config.toml
num_hidden_layers = 8
hidden_size = 384
num_attention_heads = 6
num_key_value_heads = 6
head_dim = 64
intermediate_size = 1280
vocab_size = 32000
hidden_act = "swiglu"
norm = "rmsnorm"
norm_place = "pre"
norm_eps = 1e-05
positions = "rope"
rope_theta = 1800.0
rope_fraction = 1.0
qk_norm = false
attn_scale = 0.125
bias = "none"
tie_word_embeddings = false
parallel_block = false
init = "normal"
init_std_qkv = 0.0381
init_std_o = 0.0
init_std_up = 0.0381
init_std_down = 0.0
optimizer = "cautious_adamw"
learning_rate = 0.000915
beta1 = 0.95
beta2 = 0.99
weight_decay = 0.0
lr_head = 0.00983
max_grad_norm = 0.5
warmup_steps = 443
schedule = "wsd"
decay_fraction = 0.348
decay_shape = "linear"
final_lr_fraction = 0.0
batch_tokens = 131072
max_seq_len = 1024
doc_mask = true
train_tokens = 731000000
max_steps = 5578
dataset = "wikipedia_en"
MLP neurons of a small language model. Each row is named by its layer, matrix (gate and up: input weights) and neuron, and shows model dimensions 144-271. Each number is 128 + 32 x the weight over its row's rms, rounded and kept within 0 to 255. Numbers have three digits each. A neuron's up and down rows have the sign that makes its largest values positive.
After each neuron's rows, "fires on" lists the tokens most often at its 100 highest values on Wikipedia text that the model never trained on. A number after a token or word is its count.

L2.gate74:141145125130125127136142111167148112197112120195115157117092170105141175109085103130120142176076155102164076179130125146125182135164177122094195137164129140139159154195125122119134114128106139110148145096115119180146166091129186128080098130133097155120094113146145138100115126064159067127122188157176161131223126110109117179133101111081119133122183132187128085136144132132174110087102
L2.up74:125132122161118118133169140138137115098168150152149169162130167159089174111059138149092154117152096137140137149139144161123091098166203156127208107140135119071136139150187114115124109112116136111130162121110109157122097128171113174117081108175097138111121127103151177123205116107143112149164160112149148106203123122117091211165061125053135124146178092151078107107159194108168073180111
fires on: "D" 20, " son" 10, " Decision" 9, "R" 7, " =" 5, " v" 5

L2.gate739:195165166152191143063118130154094178127144126148166109110142123132133194150132128112110148154100160191121135159101177128174125190082113121137143167153126112096076142150139173110109090068137091145140141139121038134069097145175108123093146164105177170118160084133194051118112093163117097096184092145175115146136090142232106100101140120165161153136166111109141162110175155135124139160067
L2.up739:120097132129118117212189156097137127117138143132131080092095132149163132124119140146152195125135126133044137059180182129102085117099080161140149073083165101106161153149150113130139119197119081131101165119124139067144119096155195073093203123116086108116090106164084133112124039125135160130101080123161113112157174072167092163129121138082107100165106098168070167133073100130159151133107
fires on: "ed" 34, " Cross" 5, "m" 5, " National" 4, " females" 4

L2.gate1251:097142128096162091203156145091110144122092159094076091119123186152110139106132123157173174061137135207119110157107147117065157156155190113114151138151088144089149146119192155167109125151123128108103123166120137194138199141100153153091128105133160107139075079155155074107153109070101124169083113119186126095118136162102061135092137120087183092191148119083115099153160090129108135056144
L2.up1251:139128113146129149163159225156142137138081175091138133175060146107180178110125203139139088107123147115109154124121154135153148105157107134136176123138099157103156166162108115139160133084137143155077120127163130099079125115173130114107139140089079177133166099132107119145172094091139105130087092111096118131111145135137159175105163112177145124127101129089159130135109098082121127158085
fires on: "s" 48, " joined" 5, "S" 4

L2.gate780:148106146042109144146140128094104109178113167159147108096143080159140129117157148101153061198116103156150084107166192134102130117144148195130136141164147125097176059139137101076178138123145157118095158161091103073167141134095175108133074175137113060080077141112113110174113086094090138076159154114131122064147131155091136085100093174182136122094188131110148207180109119135157122161120
L2.up780:133085195124199134082162161113107185093105131186155072133144191128198126122134127135156109164137094164133098115119180089143144193156101177117079154117134107121107078112140158137105087181130128090113126068177146163135083074144212112149103089125127115091112147173171115107161145184109129134155098087123153136133143148135176099055217154194118090096165172106163091099132090160119102159140
fires on: "s" 46, "t" 18, "." 15, "k" 4

L2.gate852:181183160119125090165108166097159091143139139110146147064070141073122151133124123135136122124057138069129161126218190166123116099151160135135129203206108163134159064173114163116131210157117100233138152108136134125194250119148138165085108142060163140093142139127178098169129120189112139146137180155155139135122108099045159124109076113126114151123122099078148066120147141070176164149153
L2.up852:134099171120092163142114102160129094132151075122104108119118123145085120172148075117093135129139172135132208056113182105109100126122162143159116137083077157109074100147143138121134175134179135120143135102119075125139125151081098123166137115129112160120158142084110076142096197143076158135090086126144096130141191096140122169142145146114157185230117077223179037097145111158199138123133
fires on: ";" 37, ":" 20, " –" 12, "==" 12, "===" 7, " -" 5

L2.gate384:156157113107131091140149199180130170181054173147151082134115117077127139093203151178179146115168113129091143160125128170165138099125183143187165134159173162121128091162100092068118137157090147163143122114128113185189162106124165100092064137135106119109132107182076144139169110093094164111128173089132168155112194128134177093112165234136099141083073221132119129168121164104148158220112
L2.up384:149106066146121100181160089097191119098078153133175233191135171120111191149132172141175171109130100144096120104139125155112160146213117144128087155122184086147122140151149097106164152154167167116127107197157127130150164129158099094131172114131162112105181121112174098155134125053112119158129153100157139114105101151071129110193112144213108163084054142120083057113144125113138105127132
fires on: " |" 48, " 2;" 9, "'" 7, "s" 6, " 1;" 6

L2.gate774:121094074062086190074105101109123144084157081094210096109147106147136141145096109165170091140120134165150123144141165103161150143168140110098079158164121061092076160099093135108131116123085120170134116153095122116100081160126141110094086176160112044100014131150159140121137156159138115148097122048114103135136184178135147167127099123131155149099119086103135114159170120146165118140092
L2.up774:181125083122111119148119154127154149122147153122177128091127185140091118168154168142173122076145131233202096206131137119169061153110147079119192079128095116087156111120157129099148109127106149165221133134110097156111073169122094111078129153137152148121085137126194167108157135146121145181135040064056150070128144131143139102143170160114132121130114104111121121123106148114123119166153
fires on: " which" 41, "," 35, " that" 5, " 2015," 4

L2.gate475:137137065095092145114060121118132166157148141083190103079116096129135137129138165122174119132209175112110159172126114122151131148146169161147218145094147106082110156160175144048099126192097153179125145102130070133139067123121107185132151121127073057101095126092103102156123107114102112087039182129130128059106085058109122085074128165093071125120043191152099145146128146116161155129121
L2.up475:188114113106141147091127141083130098085083168096170110173123089141165171150082163048172108104206108154160108104168137096145118142114190112140133108083121088170174114150129159115141120135144141146095142111146162114152080146109158196097153062135159068115139107094142191095146081110095112106104144106166101125075160150144139156139118106107072152151062137123083142101109132117112151129156
fires on: "," 61, "\"" 10, " and" 8, "s" 6, ":" 4

L2.gate179:201154181127091190146100076075088150082123099084192120134167153091162171142179129113166103144077085166113105127130137147176110164187166092169179112119118123124121160162129146054166159102121114161141097181144078075130111086105071069148114179107102122066105124102078157144172111093087146083137170141167090102134119129122158101096121204148110108065158148131114148167108148102180137136049
L2.up179:160138126108097115150167121097111098139150142059099141146095195088144093111143145154180118145087046137082154115149125111117121124158127092155165119155157096175172150139189141097125068134092134112116114110131186137092130125123096115166121088089117130146156106075158110069173145111169170152110223063137162119109138143124112064163104105171122121099140160129152124132110136102137130134073
fires on: "." 64, "S" 26

L2.gate449:127121145125124166087088162133063119048148166167183080144089130088148157211109132124131108179086053145115176069141154166146149099097133113129118136113158078158114120112148134119172139055104083125098124120029107116123104147164139164134141155159140129152139154117181152092179179208081107094164119174115119146115139143104149164185160167138146182108107162134164079136128106162158163116099
L2.up449:141069154129098124125156090113118098120133114151129165119125134163140109155040163191094106137118175189136120117170153141181075140130164093161120106119124098106147129159130093167133102142092155112168139106113107093159108137203108158106129164137116151168130112153160106179103106186228130085175146108185150102133111161129181133104149110144058174119158120145072152115125119100144145116152
fires on: "s" 23, "---|---|---|---|" 13, "History" 10, " History" 7, "Career" 6

L2.gate1221:106110162137106095222181110097104162107107127133117102085131129096170125117171138093097124153063127147165122157092103142114107126088126120141139223149135128102186060151083124091073139125134176102158192148134118137132134122125099128116107116110118123089160112138151063075100163093090151070106201133148184137122125102092157100136210124123116114114146118114109091114153123066096149122114
L2.up1221:124108128138163146139105150177138136033070138134171148161192127164141135130097193120164112212097114143148190099109130107193116142161118090106080165182137049090117140157074170106128161152132110139163093135074145183134096201102143129133221114144120116105105136125075190078122144081149105145116100161174134091133159104057170116129155132169103167122131084143146115124135118147080093128156
fires on: "'" 78, "lo" 4

L2.gate504:083082157122123132142096073056145171165161121101047092110126096098116144124102127139123096104132128119150078197163109191145061064086128097128176121196154146132126147160110139081129117118136168170157143084179127113144177132118070168134175107138153102134153132096115097094183187059103126155129154134123117131053141099086101120115144140126103153113145169202114177088164139104125072158173
L2.up504:117132116179130110096112120098107084156117102143084155083128208142111173109129094158067136124142165133125170058091188128097097140134146131156125144135117111132144162149177155080090168150127247129134153121093162119137162113125122132126157142085171179151133151081120098124142117108218154086129110096121168109091112119138129129132115133170123112135137071146093109148128114175203145157167
fires on: " of" 76, " state" 11

L2.gate889:144128121108106111117107147144159120148110170125137116112130094114175135135154106080128147139078160137132178065152170103129103148186151154113128140175159154185091043144085106113177177105163087175177144185212157111147110128104127121114145112158200113177101063166142193115089105144112132103134147093145131151140171125119089145157147129158150156113101189144091132134092108083095132118130
L2.up889:154119077162135148114164181113201143099085137148101175164117069151153134130099197123184067127129150100118131100152140161162092098135099158140181132109116139085142129082064086126115209170129073148136143096192158123187176086133147178143157089112127091095179137106149189120129114113141163161125142124175121145085163176161091155142186161145187096181064109142128155148077180092110131117167
fires on: " is" 29, " was" 23, " a" 14

L2.gate607:134163144161141095132164081142072094127104214093215145162163142101132143120116122131169170143155113081139114133175197115119163127232121091123161162121116105115125120169155146113135101108096077128077126164165072162083114117164067107209113120137180184088081128134164097110112192095155140146116162119127141092107116194078152091117132099061178145097150154153090043142165092097129108149170
L2.up607:108131106129133064116152109101163152163121108126127123093180119137134103167143092142113130156085104102131220171111106137163133165126140142137159062128139106130141155103080201163146231103105116120126141188111140150132102095126085176143127084158171142133150168160183149127107147096127066117147115162136091130128121155059093114112182160159128114135131121115103036115093153102124085078169
fires on: "s" 39, "z" 9, " released" 6, "ly" 5, "n" 5

L2.gate165:133147190148122091133082047132149097138178091111102181120120102095079147080121111154120079166094152104133159143100141106152190130088154133118147158192102150113106147104083172105121139076157145147147144136137134173188219103126146173120127126075114157124125101135138125122124139118135083147116160186142153128128162152121087138136166112198177103102159110099148151121190132102187144118146
L2.up165:124131134143130063118112151134149109137168133090183133148085125154125183147133136128141133133116161213156153129095158195180123098116138141121132155085123157141137117136095138161134101157137131145143137118149156147131168182069105144090152174159179048101104142077182141159134118150167139138124154126149057066159098071125131151186101114175127187167122206116089194112087131120133160136149
fires on: "," 83, " –" 6, "\"," 5

L2.gate1143:157093146108099059163086125130132091131126169129160068121140147108099081163144091132163090067115123091121085170140132132107157130127135133078158133150118143127128067213171087114185166146108110188167152130131120173174162120080141090144078148116117125141150158119153064156112117173091070120139143090100107134121152141091130095153123174111130139155147192107146104133152090184169170103142
L2.up1143:114150144158122086150093119185177065145117138101111158139197164127081133087128092081108148121091195125183125066136149180134155133137160144156173143116118123168087141089197152052163094173094138128110124115190149185162188141145128116113121118110125126149131114150114144156135129093127104089134207136069159141113141150162141104094119118145140027177151155106109147157146086100112143094185
fires on: " her" 28, " his" 24, " Won" 5, "B" 4, " went" 4

L2.gate1009:161184104065122138104169152077070105102136132174165070149084125107095113185141101148143068176140103131157134158140085055145110104098127149135161146141151102105161086138116139117109142110110105178088148170109174153099103115176133125098123102137117090109096097108139111192090090084142093114106076105138134042156134096134185113119178185085117123051127200133131126110101126113163173136051
L2.up1009:149118053089165124080114113070103102067162156058121159165134173151113119102177114133167076113126111147141115102094118124111177067176153143145110102142148155166136144148137183105106100140114125143137176106164126133107114147116148149075141130094073109127123123142089088147103107150141183147122139098109154090133137135141125093143079155089061129143140126152078103059115137101134067120178
fires on: "," 51, " and" 20, " not" 10, " later" 7

L2.gate408:189122136079122111131082108093108100158099141102109118176110121134160168165074098115174098104105077099122113128079196133132121111114128151118189143143167152167156171148132130143159088054110106125043156173049120158140155127083124171118201147130168145176113115127144079094063170148170131125135123145129090077117133153174165143150064155079152176158104134161166074105164140103124114154079
L2.up408:164186102124161178116135148126131087131170108145139082120089176081130151103104112090139096113164166153129083083161111092088076080149089074103138162115145111111154036155106170111046137126085123195136114113088151107145197070147112167104139113167149117128076148075099120146105108104149112092127150116119102169121124108088142149115147102181140084106131121128109068120085156137098175075154
fires on: "|" 59, "---|---|---|---|" 34, "|---|---|---|" 4

L2.gate679:118077136130189111116124197108135118079152067187159167150105117109115053126151128105106122139132107075120202146131130131147117197137146136145168166184087124128110123177121083106137176194118139136104096112144119117138154075127188150146084141128119142178096068100128120161145126114111102115185144138179107095138082151123071161156113160201124114094137146147110121137129170116145073204128
L2.up679:066145137103161139082133159138110135137140114193127106101141096129123124134134163212156154140210124152128122062125110151089088133157134177147139102141170102108113141131108129063105105158130062156082104091120118129120118094135160157150129191169085128169126116123155129079176126129065155089065148128083096138082127065131115090126067150172104091096154169075114148103123104182072065150106
fires on: " al" 16, "re" 12, "k" 11, "m" 9, "e" 7

L2.gate1271:144119133099156149126147040143097133146130202159176152148153094089195084139119135102136094174157129091131098188097142107106156121071092130167123179132102206127107083182065142122147109150123179122120164121164134114162129043128124192135151148118159153113094078118126138106170106128127096114088192153134092118165140159172111098105133138139121200104113119128132103170120091117139113174131
L2.up1271:207076122090110147074146163142088114173117122137124145138108134076094100107111126109172107149128194138162081111083126141157160116168084139213065032146129123189150099098137135111134103136165101102125162125127114128093155135097096134138109164165150143149048138133111148120083101123153127142093163129116114138154109189109130128107096139101167175099135121120151068166167186158164130207115
fires on: " in" 23, " with" 10, " as" 9, "led" 7, "e" 5, ")" 4

L2.gate276:139149147113120074187117107142105129161068157148134131101132105074183193171089112143091124036123114176069117146137153090094153167124158123118086120155152154113159116072098136058135127112133115155099173143149085147091081130065128116137121143141144130153139155157120056090156101126137146150123115131117061119199136127097171172108088115075117117155120129116158130079107089129093155156139
L2.up276:148104204146139137161113101172151157125093134142168194127157155107121103109110187145076152156151139097102146117093091097131129156125138143095157118165146085203216135098125143088116185147103111145166123168154124099139077104133121083114156115109143110124091111156149072066175148071173130135055177147106142128154117103132168164135153082106117129089076113006133108166070089088133143123102
fires on: "s" 43, "ed" 6, "al" 5

L2.gate497:150164083134170108170131140167094151138119161120146132119100107116132116175114152116115163162154112130109089199122089153090131141094136118091138069153157165125101118145087101166086143144184134119063156106171151164163166146078108151116118093176124077118152172174160148142160130051106047129182115103135095124216120143057082117172123132107124160140165094125132166121129148136185119083145
L2.up497:112062081081138122101105105132155103138150130080149170138092110141071170105118120124133083081120116101104045124119137104081135165164126157104113145101156133101125153121150182150129129115131173124153120175160205138097126149142108147167098122083106133141168099134081116101126073202118161096111090182138163134134167156135175106164146107139097107175134181090139078154137153157108158188096
fires on: " so" 36, " So" 19, " such" 11, "So" 6, " too" 5, " very" 5

L2.gate124:144175166098157121071105147154081196136152088150166164129126060149151132146144140135114127089108123117158083108069116142161124081138163095083102108181089132101133172207207146127122106154133048119061138093063124101175148131136112114170139085131106066140159116167099106180148119163117158137143162129137097201162120116104131098129118126180157129077107126127155081114141154153080115124134
L2.up124:069230174131104148075085149132097131137154115161110153141068115144126145144116070182090100051096059148072153168149150211154139068134113128134148152152181151101133130160128151147170154151156077137086113140087142155104174149122176127109134104099060122116164145079166142115153154123103128134123184146119110124143159141153122155152139138143104148114138154124145154070101174131087150150149
fires on: " to" 44, " over" 11, " into" 7, "ed" 7, "d" 7, " du" 7

L2.gate429:164141122123107117109163113038096120135151165127137047124113089094153152155115164092120145114080159140118117138142137099123163125179116095122081124097158104176131107168116170152172150077058102184131131130091115132158120057126163183099133147196134168156166106140129069099139114138171156082105118143091147096126201134081132156102157158066135133157083086153083135107143099150173135130155
L2.up429:112093106094167100123104098063033086099170087132073125110136134131095118126079152165135118073130189148138106039102172129120141115120103130131131109147134134182051137142093113096151125094175120155179139104161113121123131115134132131147132112157134126101129160099138180083131137166147168185153084153160107112101111113081161194117147128123166191123122166128118118115170178099097172067140
fires on: " as" 23, " well" 13, " not" 11, " to" 9, " ==" 7

L2.gate912:135080126123123158115113107087120155123137110096147158138118082099164110107161190126210110148123153146150098117154102104126127175143130180108121143130106147138143094087134153151085164142105165148140123217153163085122097128101128089160128101118113082135084155157092138155132094093150151116109117167107055121107152114119127058099180083155186148151159130089184202136163115098112085112189
L2.up912:146097127130134087108095066158119136124153117147073121112066134137148100155116115061102155126068102157176149171152123127103134102117090169136179047134121178099144135105042128104146079191164133163109121124210095083147119110110088125133129151115121118109155128100097140143083144134139116082164077123177113156161133140175154110136157194140162131095105114144119156108135193093115141087136
fires on: "s" 36, " of" 17, "ing" 4

L2.gate917:113115145089136146121088088135109152184174145122179064174152103120108106118093135113147124094095184101169050117104109107072170206136184138077131181093148147206099091118112120104116179129136189125089154114171100119154142087193176177133080134148116081187080115188165184092154171162142135136096077106120123120175189163178115136090112148112157132112091015126137153150181113146111119173149
L2.up917:135092089114120119194102171060085136143101151126164127083075080164155153094141094108131110149138093073184116116196141133063121087092138075122135111160151125068158115106129156140096134131169105109151124151133152180125187164108178144182205140134188099057094109121111153119137174082111128100104154150223136112094174138093176230112111102105159159086117176145100076112140132088181141134149
fires on: " as" 24, "ing" 9, " either" 7, " like" 7, " with" 6

L2.gate20:198168181157089108143090122120124132149081108141172119133108112155119096138137117133173087152132141146125099087109161171118102142181083148154181168178079104140126161183179155155178134102128113175104144147156136148149200149122121113112175133150116116151167110150140146126079099048119091158124182109085136122132121062165186156045146120159150165085130169177110114107136079146146146103093
L2.up20:154119157119155048213138206195136113179120105132158112101091098146090105080209137133140087154196099188157116146143141168132080142144117129163154127156170166097182104146119161117165141068130116131092121113108143122156165164075115135078149099139204119158113146084192112115057105139124098174125131156137098140149152091158159116111104136171138154094101166184124109113138158138080097147139
fires on: " to" 24, " /" 18, " (" 10, "—" 8, "," 7

L2.gate252:096108130083107112160120150143125091232153171123134161072100131128066197081104147142187150186141182133161149130155183131139081145153106134192074158162118069150098152146162168092125102125134125126122126127147114104096135171140145140145143145130087105106080173097162097128152116097138132175104129086087148100124142119070136141088109118082198166152170138134118103109153177149112125138117
L2.up252:120159167138139062158168158110159127120134089118150152122116142180119111125132127071136162165061122137128145180179139101122105110144174120179102128136162121126133085083087097141181177090193059093162144149152138108069142128140168188193135106167115103143106107110144183105138126109162147185153126119136161148114139048070108109114137136089140165070160143080084061128093184084035246140118
fires on: "," 35, " −" 7, " described" 7, "–" 4

L2.gate799:108138063116153138218094132121098174126132167192151091090085172098172103101102109157111116090105155149123155135097119197127105156149144122154110115115105145197170074162135093128199159112141162125108085102117145083185099073067111159101089191079114107188096136113178120164102123112143104122154162128132144146158107113075179097143149130137126165095056130104107172117128091157146131153110
L2.up799:159096101136138157135132154146155103101165124121106088119167122180142068161164172139146060118042159144181111148104075121153129101085125132164063138070146141128146140184069115110126124117198129155080146135096116161107117124126126162174087128140133119160137111187040137162127138115123105177119152104103157138105090111139083113112152150126064123120127094186159088095082139116169139116139
fires on: " —" 40, " Men" 12, " half" 11, "s" 5, " older" 4, " years" 4

L2.gate645:156139131093144158143175148109105158111119123115189131095118135094173138146119158143092124143132090104129150135138113152161184138048102110111117143162096148161096139154205150137127093138065106109108129160103166142126129088145115144133201125129123164106157090146166122118144103172178159136135124111164138113138104111086107166068132112137171186093162215082174167136133107169105086131142
L2.up645:120172184077120102183148152095122138147141147130102057161109079135103175066161128122125130113113139115126155126174130119077095114142104093073084150172130153125168148141079141177208095090161092107165153138109142141136145196140146139136160137202204144105118140119102120131138126143118160141155186169135157119139121138104170116113115094100164118106148152147112110123119130035151123124109
fires on: " not" 31, " to" 22, " also" 15, "f" 5, "t" 4

L2.gate480:122140158119183116130189126165148137194095168097142090157144126108155112137125123141094158169093108083159098159164142086113175101124081087147150153170149161093104115073152138145152084211118160105172143159200095070133188117191147124163132074114114115140099087190126147100089110124089138093088120115080125115155154096050063136113120087125215099118097144128124167133160170167125107107119
L2.up480:110124125116158110087092140075121085164138160155090106119129130103164056126089146139162181120154121083173096096096119127121111097169114127175158173120129145168129124126113064138146118108150108125070097147174100102135083130130123112113136139118155136174112085144155088108150135100037108158110124117067113149119130162117083095139113159136142071149147147150164162143160134134127096061149
fires on: " of" 18, " two" 9, " some" 8, " part" 8, " number" 7, " most" 7

L2.gate629:129101190073120115142103129057093090086138142130111164139170118150143030087113117149146113136094099088107145115116138137122127179112141118108161153147123081165082109166132192202128183116140180119116078117156104137131115095115127092126105170103102085147012117144174123105123126133151078113137111211065104112105201116104149114147155166134156129105109169139151150119115128136120090105105
L2.up629:148179129112142187143069128099106085113191063102063076138129150144108139120134080124084103136094155112085088163124098104077055108136170184183128104092116168116133128135113093126108170129114138141162133121159106138105035166132156100143139114138153116153189142126128064127092121134134108125154105157146105106132172112120121168200128154179054156124087147071130133122097135131169135130136
fires on: "s" 31, "th" 14, "e" 12, " years" 11, "ja" 6

L2.gate205:199162106123147098054080130090140071114133150118131098142105144141097087174177171089139132116063139128112119145197139136155132108107127106122156107169143165117137081212143145103071149131127091172114115201122109068083138080182137129216118110155176126112127134074137131137145089115209139137129141148127088136114130146074131069108164107092132106107128141153160114126113124111152190094105
L2.up205:109146105133143123133076144118108121102171092170127128168066146093142206138150101177153105092119130095130081130148143174109109171101066109094111183109081094118150185118110094126120112058037126106096125072102141125126127100109162085134113175064124141140137121126139087057146147148163160093171127153098128115088123151096112161137110092131084143138195124146138139132145121095132156113117
fires on: " and" 62, " or" 9, " as" 6, " finally" 5, " to" 5

L2.gate1173:139184164090118192143120114091166120189117092080139079211120125154166098124134120081091142175117111133162101150143119060121103116092141059096109160176081137098098137122105163147112124099103136130162094160086044169171192129084110138138106081129122124120106129106177143111114134115066145145108139154110102131127173099126114124099154133114176133170146189123117135125192113106092137161145
L2.up1173:141095123168205166097150116144034103144133132112120138197102172181068078157126121114142125146149069179149102119159114137111123109181114127136187121130173137124082080175174097098072078200109093102204155144141134162136109127103111159097159062109121144091117139049119178132108096124127068111078109103180173117050137154136124131149120163113130079124148149185077136152113168144188125110112
fires on: " of" 66, "ion" 5, " statistics" 4

L2.gate57:162095080138162155157105107135180101161123186172144162119131160148103139144150158138134135141147179137117128094144111106139162134172108150140108100129161104085064119130149090150127079153147115087168142130200107135105182153078105177121141101153046073114101131084152144146073057102137068128060144136099114098148149041248071132149112155119179147115124105145116117116097119125120080082155
L2.up57:114106122180163104143114093103142107162109178099143133146152095196182078061142171081145151125098174121169099136163209087161199094128115151165096150179154067082104118112154118121079145142156123118094184079154121151133119141100154137139172054131138148112110133118124107126103101150167161121072091120091078085114199138187057158119161085163087164104141151162156124091151143095090124098124
fires on: "==" 26, " ==" 19, "s" 18, "b" 4

L2.gate563:116143197100142069128095117166129161120084089177159114121204174035087076092132112122103130151126158131121136138146101168107104212166138126088125122144074117131132109116124150131164161132117137092137105091154071083114148138137083080101104163147137092092113069139156137128106153115124125109150110081089109110128096112102129118054145076139173126189154145144117138135121039145151076126109
L2.up563:112124150094174106205040160184169090082054151170115142102183082078112159068105151100138126119152128133135124113135077095143129139146102156159124088169173136047115071077132099183109149161134159078074122028141151077089126186145166158130090112143151154107180048154125156154167181106096077104158140173199097084156129218166118126151168154164095125161104124103160160123101153150128077143163
fires on: " al" 13, " of" 11, "c" 9, " degree" 7, " a" 7, " c" 6

L2.gate90:138065075149167071117139129090072103108152135100141096078103134096203103143087145155085086140112145088128145158136164124117157128173125148099141146113111125141097082164104042157106129128133111092114157140119089069114172110141103161151132162144134190158104141143133110132114128109148101082171183124197112069129092106154091134114125137128179139102108086135143154152169150109223169113098
L2.up90:131143162129125098117202117133155147147135170107116123123086120138147195129094157101125112162161150160181165169138157168159103101090128216134099115107055126087135080098128186134104124097154090108120160186084112114109113131097144173150101149137136124110135165136155135151177082108131167112160066155133103168103130145103128060155099043199173129138169162102122155105218165108141150099118
fires on: "ly" 17, " who" 16, " he" 8, " for" 7, "t" 4, "d" 4

L2.gate1029:129167086087116179165122123164124139139190071129156097141161104069164122135090149121165148141046057127134128121172101123154107138094109100120101165140139177105133173150133094127151119143105124168155135070110103109131093131147121116167154139105151112076186148111137154170132218088157132076139116157129134127134081051064138089048169087152111125141104145140169094095101167064142103112163
L2.up1029:115143122081171121159114109096167111139096152157134093139121094094131164170168138159166117096186109133076171190129137185145127128141097126121183125151143144068103140113060129076116099110101133130126141144149120112088117084094147137109089078103121148146134183106157127132102124123085160098115146202160072163132128147148096174111151146141111099092130143175098104160100107145151130161128
fires on: " —" 37, "s" 25, " The" 6, " Total" 5, "al" 4

L2.gate718:161166187100171136141038071166125071135125109096158116126123115127093103138119104146137107176126072130132118150153146124109139071181107101075182156156133133139064182161135157088130109095140144145104114165096080074151130175157143126137092121162157121070070151119140146154138127125081163100121114144149098134169151130120192124143144149093185157092136106137115076137129130150175159124149
L2.up718:187149151106151097157133128166129077164093110127135188069115128089147179128130125107106110129158103118236159099101122121171085129149139076149043122130107089153143030059079133128117090140206083134117089105111141155133156136120116134151090131066120125092014177164119144097153129137132095166135164168113114120176128092126184165195104160139070152107131118065128109091138123125141126192150
fires on: "," 85, " –" 4

L2.gate212:109180135082139083076139093107101206150154045161147141135073091069119185151099144091142112031135180102093125134133058118115115109154103078076151107130171129171144074177163077094153085161060155173140076189139115129140082160100133168109144112169110130140148134151143116175130127159118162091123190098159113164124157120100155131090112098078120119071173235124075187165160130128125108113099
L2.up212:137157147153155076084149119178024086122136147130159083144113091148141070132114111168093100097103217170104131095162144108092194071112100110149099102101151089130121198140131133168134122190157101144127143143134080117121165110097098145069121133156130172092103077095168102115121126137147144097120155092177090130112150095086138173104118134151116130183141120184179123155122141102172133143097
fires on: " to" 21, " for" 17, "ed" 8, " it" 7, " It" 6, " so" 4

L2.gate639:110140160147133054057122125120131121123164114113154119123087126191169135134121130087051135165126122151128169138134124116117088199103154086126124152095117141127085172147142101079153130127176124163132166098145116126141168136125124089130137199109186127131144070198139169174173088071123070123112092117111152206064127123119110155144104125154121164146174181170112176143148168168073129129118
L2.up639:152105142077118099147145100127120201123119166136136095119100074130127160097156151094050092093139072169104152086090138154189120156089167134101113164151118124197075086088189158164208160108065183124173168151153109112106126150121126104133117133142124101108152125130085118114164082122089133105092119135169122128127091114137099170080161097172150112206140170066137133114090138139165162115121
fires on: "s" 58, "." 16, "t" 4

L2.gate1040:137128116113111095119108069137167167126141127135125126140157118153156074104087122200073073128094131104151093154178125117147148131161096050057114164149109135159089154159171162101122137066153134120239153130107122105136105093117141119117128192183186159094103138141159114107169074092148160144106134094056155092141140116100133150061139177135132132132133124124107131059161120120128109175103
L2.up1040:128137173119112128136139148129157133188171180138095125132099141128105099069111142193087062134153143054086112085166133154116166131152135157096142088100135176118086141127192122110142143075126198117126122100140122119116159124128146106163091166164111157121195118129088087171122153088100134175105136109114110145142167144077106185111156134158178184201178120122090154095161141086154153116044
fires on: "s" 17, "." 15, "ly" 9, "led" 6, "in" 4

L2.gate1082:186104164091162131131164116123111089140149125140145136116114108108045118107206142095112120189147186142152093157045123126113132108133166127135184139125190095103142140133194156164147091093109110129141132109080125160140113143180157118123180129055132083124094110144170102134157107156126126119148170159105090150166118080100137095129131108135141192125175201145112061159204141094184146101146
L2.up1082:208115125120135118141090110139084023183113121164115144089147117093117138125128127150149109144080092097085181141157158162211113152128133108137138098118083112156103146023141130109121063134121123140127132162101125167147111122093088122147089110169113176100109133142141175084104146093102111140134151114119116115159095136095156074140153138123188190128139110189109114136121062110158092133139
fires on: "'" 19, "s" 18, " made" 14, " also" 8, "ly" 7

L2.gate888:142189151173132117118163138164104074140171124132142174115114052136106117098108146090149148170042110114126077156127149146153174126092119171124137150150095128131115130169103161055115168139103113131165112159141090107116185138153230174126103153146112145094114128115162113132154112188100137079130086142151107097188175151094177104134102155088136168118157160100145165115116135212173133147063
L2.up888:151141112082135099185077075060095154127122103081093080124084159123132130117170097118116116134141128093136138114163136128091131171122142080124090120172119083121158103149107100136135106077139159137073122130099106144121143087139056167128140113189117059136138096071144165160076125114118137138106100085153126099142087140128111132149174105129162125103104108187118123093119104126204181128122
fires on: "==" 58, "===" 12, "c" 5, " ==" 5

L2.gate714:163137149109143168165091148112124105134151104113122133146123145136129121155077088168114122231120148141147091099090160065103189111106174122128153135128145086146082091186152147124144156164109148136088170143162127121148099115169169157138080160115131072090113118095083159182173128177167091120111175112189127147121137047157173206142178127119087171068124111139151125132136138100138135081178
L2.up714:100135147155100141099183085170108173210131118162096110167146144188124166076188144117236128168197176121125094215132160134113117132134138147118170137126129087144188089109093146131182147138115109098123085075205110173077087162161146118105077141148058178129121136136102155176159137110108121129178140104149191157144086111158203116095144108133118188185182142109181154157098099132137111119096
fires on: " ===" 19, "===" 17, " =" 11, "\n" 10, " v" 7